MLP neurons of a small language model. Each row is named by its layer, matrix (gate and up: input weights) and neuron, and shows model dimensions 128-255. Each number is 500 + 25 x the weight over its row's rms, rounded and kept within 0 to 999. Numbers have three digits each. A neuron's up and down rows have the sign that makes its largest values positive.
A block is one neuron, or neurons of one layer that tend to fire together. Before each block is what it responds to, as a language model described it from the Wikipedia text at the highest values.

Description: Year-ending digits. Last digit or digits of a year split into pieces, mostly in table rows and lists (199|7, 198|6, 202|5); more weakly, mid-word pieces like Sing|ap|ore.
L7.gate7:499504461495491458539473506520527454507518517498475514498482493501499503489547491502507529499501529540529491509509532497526456494451451533484473485511529516521454503492518520465487461489505524522487492522495492527522508523552529480472510529515490477473502503517481485484519507514490496564496455530483485524448503490510507477494497449480562490534486448511474521503486484538496521434527
L7.up7:543470524495493508469537475485531494476541513521492509500452505493475473464482518488532482487510509521478479500526526492520518498463494523505429514542502450512483514474561485482465499538521476493460502514500488492483497462481480475480452508500452480464534492488526507501519496521508516523473519504507508485485496509509428507512541486469543492510529529553475483477473466517522499505517
L7.gate100:503457495546502480464466499466484510506509478494503526487471514479501496509528485505516465484511515496501499516522495475523490479503538497473476503501471520486537523479549524472497519497515504511550470513525531491466492502482502482495514462554548471511505513450492490503493500495492515493524513450496478520468484519493479548490517494450511522562513461486473497505478506501495472449558
L7.up100:530491499460507514479466514500514484516508498445512512521530505479506526544483561517481528497537472474507470474509486444551489532508499474508495474475489489493499470485490507516540552537507511499476502530492495518510469546528503494462531546497525516455541453506525536456481487516505512506551492563506509510465502472478480507489469498500493524511455518533530482458496471457517522531504
L7.gate326:508479524541502486495558528478472506490486521471514497483470473509465511486517474500518537469460506507458447524480517504499490506525484539510521460494472518525530531516502474481551509509507466499473474518487492501452502471501489468500495484544469453517520507471479516521470519477503514525473512525515517505488496510516515484480509508505557528500513473433511497527466484476513524510517
L7.up326:549476558507502482482546515519516495494494515528513496519485528529501486513460433492497502448501440499522499535536499518501530497523480499537476512534498489518521491479495530485481509523466493497508507477537503480507545523518493536466443512479519529490552488489481450475459484552511493516529528508535516482495557509511475509489533490485539509507535519489507500484464467523517455498476
L7.gate521:531483528484507492497500454495512526490481466513523522452529507483526495477503486510507520491486485495508497530471494500478497475514494552469493539476461477484515516488525488497536495550477529484481509536555490509507495504510558536510513461510501505465513530545518462529527496536471459503547464476495467517542529491534538535506515496469512483531531510481536509516489493531490497510491
L7.up521:483511518519497463498489487497533534466475505492512531495446475492489517493509510549499462523524487513547466518494520512488479493528454558461506489551500471479494504517486482469523485525491506494466515515470518517458514503504521505482520565490476439485501511533490489452506446524494500539501491469490469467472510502498513466453472486506471521521548463450488482502506484511494495443505

Description: Year prefix tokens. The first three digits of a four-digit year (199, 200, 198, 202), in film ledes, birth dates and "in 1982"; rarely mid-word pieces like re.
L7.gate25:524466519495516527532482516471459496502492509541542501494481578502489476508505488501537499469481529483475512508491541482480504496539516494477488518475520499524524542431547544491481508516499473548519527527417467427474483516507505494498525526515518534507488530482457524548522493502510481541497470533498501461499471518467505514492511509490502531507493514520532526450502497490506495471499
L7.up25:523520454512523516545492476473517500500521511543541531497467487480502474458536502514562490512491521576532519471489459442501490517495539490473480460475508500480488544487545529493504526498465494551485499528509510521511516493536510521512512484452535510501479515471515479501504456494468476523550459487491472477515486492472501547485474470510481487523532538470520508471443508450481464461477
L7.gate128:521437520532507497505504482512532512474500494480518543503479495501486555503487503535514459478526494513514478471492513505494492483520466493528490500509475496471533482482477532552491482515467474518482471506500525468508488480463495471505483513468490485515516518467507504481511481499448491556467455463488498499518539561487539499490462478504503480510480490469512475518489414512551483458501
L7.up128:527496525532484503557515511498489511486516467502500490474476463469517436455492509502529491505535495532542545503479468511491490505451533457488497556481502518492501446480501498476486459492485507496520555484482519487505500496494484527468513482462489496501468493479529521489495498513501526513492553483509514470547467485509503467523435454498484530493525498505463493441523497489500511476458
L7.gate339:523493509533501486537544493506506484479448513486475503525531484487524549464517492481485474519532502504501524485467514492512565512489484509507547489469505489495474461535495504499507496514485471524489495502473519457498517466496493516503478501537543537503546484456486532507484508482468471548474506493553510575511526493455503493490480492484497479496518499487489517511496484520511509476477
L7.up339:506491514458503544498487503521458476482485451505509521519482495522488498501473540483514475501473520418482512489484514491525501477468535522492478507490535486565543504518481509547527490503511482497469520541479523493492490506510466548531490501523494501508517522503550475515543470520535548459483489495495511497487488529504534488500525447471502515497546519522513492514404485513502503496471
L7.gate483:544484518475498504555534494467529532529519466487498520518479504485481488490505528500484497513485473514442505530529512490462538552498470499499507494469508460485536476472508499519517463488541504493471528497459488500530492510491467534472509500523535540496533497514551424550508509523517459503530490492503475545479477494473518535508526550521496478482488500526497470505503526526517483458455
L7.up483:492485521482516478498490492475525476502499509497534538525490527498536506484526527560462528566514467500515501487498479455436555525511491495508504501501487510497489492513488508524492520499509513540498484477486515472531473487520497453474522455534534529516510493478498491509512509514490482495501475555466527525480513434526519524523480478534510455505475504487493513517535551498493500471463

Description: Heading conjunctions and table pipes. Mostly "and" or "or" joining items in section headings and lists (History and description, Awards and decorations), plus "|" in table header rows and some word-final pieces (reentered, mountain).
L4.gate203:530477490479489517497444479519528535527482479495512527494528474489486551493492465494485436522519483486494522507491501514439536493449482482477515493500509485488538489506538552528499491505489533492537488494483472486469434523552479470527477461492512510486534492521572501518501476486495537481556512487493471487533499477460487495496473510488508505473460486519501478487519502491493502484528
L4.up203:525519542499503472483522483531446549508529485448478495516472489504505465487477508494516500484502487510494501552506536517482549490470493497541468478508506498490497488557476486519479531508466463502526558534495508451526552529467453520482518484482453472529489527478486463494462459486506515535504522494501494499500517524547490550474500467477525486546495538477509515510466486495523512513454

Description: Year endings in lists. Final digits of years at the start of list or table rows in chronologies and filmographies, e.g. 200|5, 198|7, 19|00; occasionally separator punctuation.
L4.gate447:507494426479485473519520503438514487534494512515493517469521479515482501472526510527520470476430480485496460499443537460502473512513497489508473512505468497498520504507525531488490488509460495495503447523522549491469535509479533508489512523453553511488523442473483480476514558515506531540492502480457503494505503506506540486520496493504528526461513496480491506458492535552501550495518
L4.up447:552521505483490505489522517496469455503501494515537504464494490480465494490496491505510482516532508517525508498492478464529514529519476470508520539483498511497516432565501516496508558488498548476491467460495509526497511488435519509483515506498503509480489506529501483501515496528448450466506477505453490503510529458511531483472534489513550452477490515522484526477515519512494463508490

Description: Heading conjunctions and word completions. The " and" inside two-part wiki section headings (Awards and decorations, History and description), year digits opening a new article, and word-completing suffixes like -ated, -ary, -age.
L3.gate26:521493490501520478447524474508502480507513493498453509518459449520470534501490514496440523455488475479496479506502556517466502515506498466488499424455516522501521490493518486498519496517489465533469487539510514496476548499528488444510510508515490458481500482503491445501471500473491492499551490498496505551496543558490478488542479504528477507491534519468546546540492541472505533478496
L3.up26:531456490488486490470451529455515577547470491504511517530490504503486475519506503456496512509506500509453510482500512500529495553506484490485508495460513463458527519482507499508509461453522482527516462482490514493488495476533502498569481490519517489465498504499515493456485447504501510483503512475533478482487444491489493499522502510514487497581495455534508457504508486515522504507482
L3.gate117:460498489478497484538482510460512556484483495469484522507530486529532467516522514528511462505469494518503519530478545554508482436450523497486494504521528542501519519501466471457495497534492495496494484504487507483563462471507511507479498517515547463506543530501493471487544518521449509534466495515474457547530497481500495543539490482487474529528507478465547477473473468495518530462458
L3.up117:506529509490508464467519507485495529512537494455495484480478517513516490485489449502456457456485493470533526482554478523519515492473486461471512461505497498516479518482504505504493466535471490501499485541493464486548487541515531505466479505516530494517489513518527509458603528523466499481455512488500454496529532497500449520513527515455467486501544494500520473498451476495502491506488
L3.gate127:450516489479467458516493512528454483551490502554504467541522511511464471513518503516481462519474524519493474510497527499450518493515525477532494498478484454509505513515501499534489507494486489472541505519503479489521494487533487511511507512514513522481489450499528547483532495469525523539513491466464483474511501507468435503530507470485501494465500485560510502496474494584466511522506
L3.up127:461497488458506487550525482500487504467501508498499464502469474511501475467477513503481532490490537493491495479534497487453501508472523523501528434527526521511515520511515478526518521512491483505526494470433492501450504541539484486523509490476432528529479493474504522529490514483474460506511473490509482527439461527486533507435502511511521596502471520446474466442511515505520480491511
L3.gate208:527469538476495490508508510503513523538474501523501445462482533480482519502494492503507523490499506513526489540505483500496546477494500511540528519478479506497484495534515431528505534522495476564501465505456475440528520517493518505480452452531461499505521523494456503513538455499496457530531505473486452489465507519513509504482506483514531486479512498484496507486502523471537495500490
L3.up208:477489521496485507488502525522516526537511504562519470482480493506512497456481509539492499500497546543539522517492518507506499475464519473509494514428500512464478465531479467470481492522505491530473522527447475449516542506509485559488478476506478476449481506541466515502503486502493506548512512483510489489455491491509464454486520520542520499473528518505500479492518493493509531515508
L3.gate310:485481534479507505546527478498518540485521564501481449501500523489485484515485530527458500455538472468522511480550512479450470454498520526489513447502527497520495511459475444500519474513507504564521523494468502500475487477500504478480497488536496479505540491487504501544436463511486486477527510505477518532473494513501468482474477519505531522513500516510527479489502470501504524480466
L3.up310:486529520486515470517504505483488524469500495480511481567502466432499484487483469459482494514511512487519562491521462525442494470481512476507549475520510479497507502492519536501486507520526525490503477465454509562528494504496484504478474490490487516506487481511511520517485449515471528463533509529497509529496495450511535531493487495447494470504435527463502479476533523489477550503456
L3.gate340:486477491498505489560466499521522511517465504485513505466493475488554494471517477524521484537498516497482528480473497481515484493489520516513526477517514470479477488537474485518525557449470504469495494478475508489504488534506459482522484478459512522497524499500471505489496548507550514516521535511495469518510452491452523505497504510556542507450464508495495457495500516514503535470530
L3.up340:480501535523488466506498500509465464453518484487449500551514503516483474515490515515550530513509474471523540536530531530495508490505493531500489517504505535490502465510463474490532494529490512495482525502462531465475505490509480535489501531499473506523472482549494495496525504513539498560486509477463477481486485481514498526510492481508517477429471499523498522545464502502486496496507
L3.gate359:517470499508521488490537501475522525463491444496499470456488473531458546578489493502498486501493476509499466516500548472502511483500516506502521520473484520499456483505481430495504501497494464545522467505462486466500480475477473495498530538496512503515491473452497481480475497458511448544529469533483483449474487495474492486512518506483532522503471467486509477519478545520538525451467
L3.up359:522472488493498502493468505505516506469495456471531494534520434547495511541504475458499463519484464552505525527504512500474516488513535470481527480475513492530462501518478470493528499495492459491538503473478508497549472518495504488490491521497503519490464470485527463509514502447516485540554490540491491479459492463468479483499527541479478486521446480490496467527486562505546503508484
L3.gate375:589491525511499452475510509538485488488502532518524499483482510532497521490483515467430483492490501458521480535533480527522537486488514506515491478495534482507490465482483453496517434540506489478484508497482499502504486478488513467425518529473498530490511509490513514517504453487536508477503491527526475465478504524511497511509544494517489471540508512506471531534485505474515539515503
L3.up375:517457530521510476492495510485495520480509484472480539530510517509485485509449481496486476458523474458509511480499477523490532478484558521508495468457501474521476493504524488517505498481527534519551523542491503463504467525490437477533458510487503521507495502471508481478556497473530525539517519514498478482533533467504486525541478492498542459508480497515488497522453495547507498487506
L3.gate400:505499494497505466551505518492503510510518479508545485531525491493508480523493456532505450502456533507511513470537528522483513492463529433489516516465526489485546518529521469521460495526482476498469464499483506489519521479487489478509485527468493479499521518503498472526508510525494514566532529507461495516497503503500481560493510501492547501477471503526504509468510500471482503495449
L3.up400:471477500552503451523476489474526522548519454479488484497509493517521499526528502479459483519508445527475527474508477512472533506506590516477461474489530510541473518510537454495506523484507502467483481516540486505496525478483488506454481514533424525486479518478506502496500531493506489514470513478527502478504524489507501496493508469507500525500515511508494505497479539524516508494495
L3.gate427:491501477449481470534494484490514502537476500511529477504502487476501474502503444521542511506509497484560497511507502488498515485521516497550516489446447445482447500517550518483495492496498525496558521486445502512505459509485515501493461473513476488477536491512494484447513478481488540520486504500506486503492511488486497527489481512526525547497480467456517499476498486502509491511476
L3.up427:480484490475518518551516501495486524488551525458531518499480516486523549500547539471494514483480492513478504484497483503479536499479501461484464492476496529490513504435498441561535480523497480456493510511497417527487517467480451483519485474495492506475520474458508485511467486488509490505525558515494477485490512495540499464499469493477546509514533522518484556491481514517472531507507
L3.gate459:530546461506495520487448493473491473467464466464479544518541473558499511515482511484492499482528481527562488493462495492518474525489480451501475520488465472509480472496492526507488465463511505478499525512542494504508482520463523509543521521498491488486506492507553472481519549467532557518531480480503478484493526491493515488527492481477474489512495434551513533521482528522515510493488
L3.up459:511531480501480484513482507467478489474445495530465541508512495527498497497501474504474482494531473516484485524494544503512546480513497505511488494505464486492496534530486489497513544509510483472547486526544511516514470531438474514498510466519490492498513510524512521467514521474508526546513523461473477464532500491468523508515487472507486498515524432545523524501444546492493511493493
L3.gate530:536499495506497522512493515498497521475523488444471542447495480534516525503508487495509510484509519466526529512473514515545510496498478461475514497472479500517499469480489491529511472545549546491503470513482489474523500500443513546474470492511502496551462510467525438521510500508499487527496510505531438514494510491526497476494513505487472495524502468471490514512504526525522507493495
L3.up530:484471482502495495501445497507499508482505527466453496452489490516479517492518514484532515460529517440522500534468539506515529483476513508532496425479474516538507483486472489491480473525512477496484486557480481468486504494494505530500478505517508459525456525499481484481509518491497495517500485489491472533497518509513533466537488493498464487518535473500497514483447514499496494497522
L3.gate531:478475509471489505508530460503515510453491549481509492481535497456494486471468528514507560540462539472487501481519507508499501492491500496490525484503536447519496504471493517518490480491474516550526481503471511473481485492517491445540519493516467512498537506451525448479511520523505474496512507473495483482455504448513524554473547532542478493509485478506496510471512492493538479471515
L3.up531:481479490515498473528513494485507552514517508530512458469468493504531527513492517510507452484481489491490530537524525502445502491516592466494479489461497516496519488519498472501467495542479536508489487535490486472457494471498469474491525498517488480491526494522497488514525526465549525562507492476462486508485501465482451535518555479519542518448494480505570523473432513512448523513509
L3.gate589:506458506517514478498506531485471538475497470479509438524495516502541545479479457481458484489526509520525532519460470536459512502483534503494513531488493482455521432480527489520502537517486486457482483520448495497502540492550519488489498482522509485480459495517463490490487492503514497509553490451532509494491479522495479510501527527438505489471501483500509532481483568521466489499478
L3.up589:507523492491462475478479461521505476468460483485499502477514481486493505490521473470518568557494501520503477496444477522521523521476440485518504468497498483492541483499505542484503500503501475531500536481485537547487502490492504550518500496505529501497506511502548518511459511472498489490509465487493505462518493543462516496509459508512486500458486434457516507508529512532511523486534
L3.gate610:463469531486514496493516511439502569536500507494522477467483497496522500495522541490487514487478489461486483479505500495534519552462514505490520477490511494479470548473505464521492552488512463477519472508469509500502516525484477488461535503510467476515503471534501523503510452471489497502490494490523492443517470497526513470507482527538515489501490549501532538498485484518494512486545
L3.up610:540493519504493477483514463498489500474550505503500492505533484497498528500485489499489495492472519469469482539527457542498520490494519501503536499486506539429507497500513513490473470502498504507518512537543511534496498485478496462468533518496467493551511478479534469499466487479539509548474514517510513493498515499486524488443476487470468535494518475482488427500505488522493492504475
L3.gate641:493525543500527515492457516467471564449537507523495534556499504524469491488515492477483484479501490534491527493486513469448498522538514525492511513469513528498470547492492502466506535518534501529470471516501489486492532518536504529529510508523520540479464474514474502530522494452494486507501487545481502544472508465483482483533509509516466534489531488525509491476486541509524526472472
L3.up641:454516454511493518504469509463492547487506508514497520530512487512505507465497503511477519506487474459506512464494556525504480515513523513493527466455507516503479531486530479500517505518516508508455497473522495543482502496550481568470501516514517521489491495464520497527503504501518471498541513463505496514507540504517507472513547492523517495517515518490502517478528499548498537487512

Description: After-name boundary. Tokens that close a named subject and lead into its description, such as "also" after a subject, ")," after a birth year, or a dash or colon after a list-item name.
L3.gate56:477523520480494549500415503478460545497436523491509521528569488451488489493492515508500530521479511522522542487531488469523521483491496524487486454515484516497498511515483500449483492490503499534521516476546495509527485504464507496510497474529492486492503527514466520564484518495494456513495498486487515563442482528513558515483506494556473460505511496497483482519483506477475508481530
L3.up56:516498525497504469500503498515511506455461542485471496536466518486547486531469459499533488526478510515465512526481498488485488480509479515500518493536467476455489477516516517452475483533507530476501499533545501508515504505533569553502494487566513451528554531486507503493514497528508484523456471527474537479478522501508520491479473471536508491508474491484484512519517456500503474462453
L3.gate160:477496524495505477524483493530467500532462548538509505470470528459491492516499492464526493500495559492506565472500486493530498546480490484503443476461427476475517467524528568511485504507490526509539444525471460475515494490499469489501513476543495509493496502510483482535517497510541519501538470468501547467504499525504533524518465480467564479477468478494505516487539474524531499516520
L3.up160:522518508492504480519506470532528521511470528516491514476468451435506523544500479471570483471499486525519482446500492485468487514483468440460484500511473491486498503516490528524467535516467525510493447475496493484537476481481488482479449513498504533544515491507510484521492518482521501508500502504483509539502529556509511536480501483492514462509460509485491479487503508501478514488479
L3.gate177:527524467459530489504484493514490493500482528497486508482478531510487505513509469507521564489564505519508521491472513466488510537522455555501461500514447503541543488501503546494491496497521496513514477523517460473518474477486507521529493468484529496498496530470534510492499542506447534501502496494513505501456488462509530494510512473478458450539498510534498507492481483471511498526538
L3.up177:492531509483529506519491494505522464478481521539512504490483494511546485511491502508448492485473430500488486497500442505519499508554478508497478494545527491525506521517514482494497480492484473501515492504532530526506501544569549499527515504528498486526505465453525518525434486532443490508494507496497524496488499537444501529481498541489516524546511492474511481508519501463506470504480
L3.gate214:465538461482507525524506516472513527517399524492530539502519492492532472504554493532520505487504519468565489485518496508495482516480489521505498508514481506502497535440484441501476494513509505535508443480478494500512476435511502478494507514531508541524558572513530509486515472495475508503453485455498537468456521491506483504466492505512531500516494481532511499483496469503484484484509
L3.up214:514536474487480499565513541534498537523506514494496509458528504470498504517507520512524537512478593501556499511458498504517513514488489497474512499502486518534497483521467500508509523501499511532499446509508486512493517482526504433467439502438484503540492551541554464462497501502499547497511468480516510476510543468525510494487483429511524484495491488527492534524466495507549506518522
L3.gate260:480506525449496501520507515491488528542482508499541465507477526462475465504503502531550467552531529533499544481506461496516505528499495461546507520488472478421492500502498518476482516472502513449515481454538476553512512477524545471506504489465438526508520504518466489525546473516506457497488468499500535506476497508530447518429530539485515506516516507500509454486524482515526466511461
L3.up260:529507488566519524477484474520482433510479529521499488529510505465513507517531532544487543497484481484507500470521496493489492506525466466452515558491505532507531439537440542498480544491498510504501514517501463460557517468494501524522502550500507455504478503554520541460508560481512522549435501500461473475483520523485511518537502476483479476499517478479506470490513543506511511536472
L3.gate271:503517519494521467542509490537507502476490524444505495485489482442503493476454491484497493502527503452483544504466492508455482433535503490544503444498470453481509503495475491525510489489498475506504482536500470511507498535494523476533469519505498484513494508494477491507513481484518459528505511504483491557500527528492512504462514512472516473490514517480485510514526473452504509489444
L3.up271:508489507460506488516541507536438472479479512516574517491496471535423527480449472500515549541525529462539499494471538486515493508455496480482513439472450489505488466494493497497534511475507474521505503530495522478506509516480470514507526504490483499508510487513477467509491491507519508509516487502532525527478501505499535496491505519530574507464494487489502462472516546500504535487498
L3.gate441:539486543515508443524473525481487523499519510498510497516492527528508514494484480487476505516492522523515527528519501517509537452520489505505500466437493500507517462504458496447504484471519483479482543551493509428505445463503522546463510492525563487499531498498493516512528486438528497485510474506538482504470490468482505545511497480485508524531483497523502485513491468518471495478493
L3.up441:530506490508521505488452572502512505459533495552514522501508506535456483533486513512446521494483504503507507508524545516491519473484553505552528509482535514517534501515467461479522501506503493490505495489521502463533482478477526490499480538477546479542508458463532534502490507506512476485498530492499475514483570440489483534519495477498466461491534523521494508524486490527471497473502
L3.gate463:500538532501534490549498462498546521495502500506479514533468512431453486532497495482519500525508470480525509510484502479543483487488512423479523524496532454555557480534462507464499491502503476481487516484459506497495520482445452514514444502496505549526505486485495507526503523477481474486530505546549511521496464470488489461485493470494533471487430508558500500512535482469508484506500
L3.up463:479518518556506493491525484504532474509437518513464493530505489457488499537500495457520558544479480477563515478496508494553465486474488493488534521511496457497523490509489525455464492482471469558481515525494484463505521476488464487540487508504506503553516508478482521513485486521506512465524472506499563509478474528492528467499454512513540485504498464525515499496516491475443501510569
L3.gate485:518541478495515479522558492545517496573525557523465492436472469460506475495534481477515535454503505431529504480487515454483495513476455483490536496510518513488490469520497511537511495502476495471499492491512495521500486477480473503503500538473464479485500478514524500512451531439529491509491481483463440502519514556470522468508453536486483504519523490493499499523492497495505492481509
L3.up485:470528488483508499483553489529474531576494587536483456507481514492505456497531497498529533518503520500544522477491528461494507506496474493500545536511468481480500466468525514530491499509488499495527514493490515498510538493487473539497536508469497495467520491525490475515468510439528469486497443491475463455494487531507519482475486518493499523518523467487507470516498487492507452515537
L3.gate499:469493476511502492488519475483461483491470535529464529489493507454494489487504494508556538474492534483522466501465521491500502521495476495515506539512487479456528508548507558492517507456479499481506473468489544523517526478453507513481540519503524468504534503491501525547473538486539470486537463515475560490501476533489499528482491509534512484479452441444501488524473516499481486524500
L3.up499:526512508518481511494540488513504485471534497556496478492468459483455500473458514481521516473543530459523474510500522494496495509475503487491518530512524472456509480526527503464551544483467515474481515445500533529483540520438469503470498521457488463481509485483515536538472504479556448490506509504494532493497504545501491505464498452498496464472481505469514501491502503493468515516486
L3.gate506:469512465539504466523518493512511484494507497488501506540498514479522488520495502522476502466515474477471487519476505495528455468530488556479516509512457493486506458492520541513494510511475537525498509519519513505506503444539578543548491494522529477518509518482519480508458509511430517504435524498475509483468493522498497508501518503497499474523534504490509513483516472517480505465476
L3.up506:467495466530478473501482501459476507499440499501462513505545482544492503495507448505518516498476459488529494528507557461505483489487487491500500455488479536485495491497510518490465452500495505496515481531513486533487532488513509516493542527530488457523513505470528530463509523524540560537505463492454502500504525532492498501530487524534513542492495448490479501485463540502495528477476
L3.gate586:517483528465482446509525503526471511497458509513465507481495524478534489487492545530480514472461478437478458486464533560479509487496502546466527434501493503488481507507535506501523507522484514473538518483482517529503512488522513508491529505504501517515480473458497537501497558542498525504506495479496523438531489493518502492524492531511532520476518486483512495500512466528506494529507
L3.up586:512527515484505513523510478511464535497519504486489495460478505495484531468484543483491516478488472447517498467460462515474499476542473493480491454510527519526522515489537524500526499488488499446496534507481473531502486503471488515504463488498519536496493471507494481548504526494512533477525513486459490460516511489540529493502508526475467519460532484538485494518470459466528469563482
L3.gate615:503504476486507474522475526524496510496482520492467518466538479469477509449525506465536462494517457467540496508439509503497498520475483490538503463500493490482457495509519485517526480471519480490511509533439487503504529507499491495489506489532509568502459542478505510513503508497554491488497520500511540527482508495511476470527483463482478508453500453486508488502491555490511496536473
L3.up615:483482485496515518481489520519478544497483500517449439506531499493497498486504489495520495497498463483506479462461518460529493518451523512546451480488447489477437497484527523486511513444510459482505478481511497541481504519518518461505509489514459507515495494476527502522487502519526482483500476488458557485519518510488491480526547519507544539502495488480504487505522555497480511499536
L3.gate622:472520493430516484494513472453501493525490473519511501484547464523501512476522473558532467490460482504492520501511470501482507497520501512531519509517509491501518529479515533537456514547461518514541491523500503476511526505494496451524488540550494526494528496503482494484539518474478493543476479527477511496530505517523479486464488484516504515495515460474498505564523487515535529502470
L3.up622:489460501467469509497531508480520544494542508499506529478517493521504531492470462485577483538492476523513529522466506489541490492502460549522497447487548484512488478520537566481463488497457505504474464542521494479544476539476540503493477475504527497437508463506517487493544490503486530495466489485470513532536539496518467526508498527476452444494525487490539494533511539505485499510497
L3.gate645:473452515555500490506483504478466531455487496486460490452533496533483506468511474474546528492513496500602505466560519466503501515472485489489511513476490495465481475487456510515528499495503502499475482502498486514510567548464472519515521482479490504563486488553495461500483496502540503461533501490525566489525492512496482491522530521516501518455488482421486473522518535515495509496520
L3.up645:510518503515488480530530480520497521520482536493462493514490502492453455529473475514529545499572505479506487524501534483514517511532448498508444471506492472470541459536520501490518538530455510495532503534476464507495495524471498500524508484509501506502482515508495487518506489524532438521523484488475569496540536544501481483465507509515537487481485498468512467542487495446532501555524
L3.gate655:548511501489522494532497523518480498446500482479525554495541452482504530499432496527486492494496510460485451508484531474532475494509534492525523487492495489483526500546472466523514519522537478517481471493495527478470492505460479494461490514493499525580471488477491490489519481491438536548502474513464511505539517460475486503489536488509488490513497547471491542519504494452500493529472
L3.up655:505484468471502504489467522502480521471457478473518516541527506493492502488472477495492494556507521531478485486508507471583479490516476515467451541506471487489506504503483472505481473488554483544460456452499534497497492521477490480479482490513501528530482507504513512494569472496503485488534480513519506486544494445466497506459526490516517480506484514458497485502529482467472471546527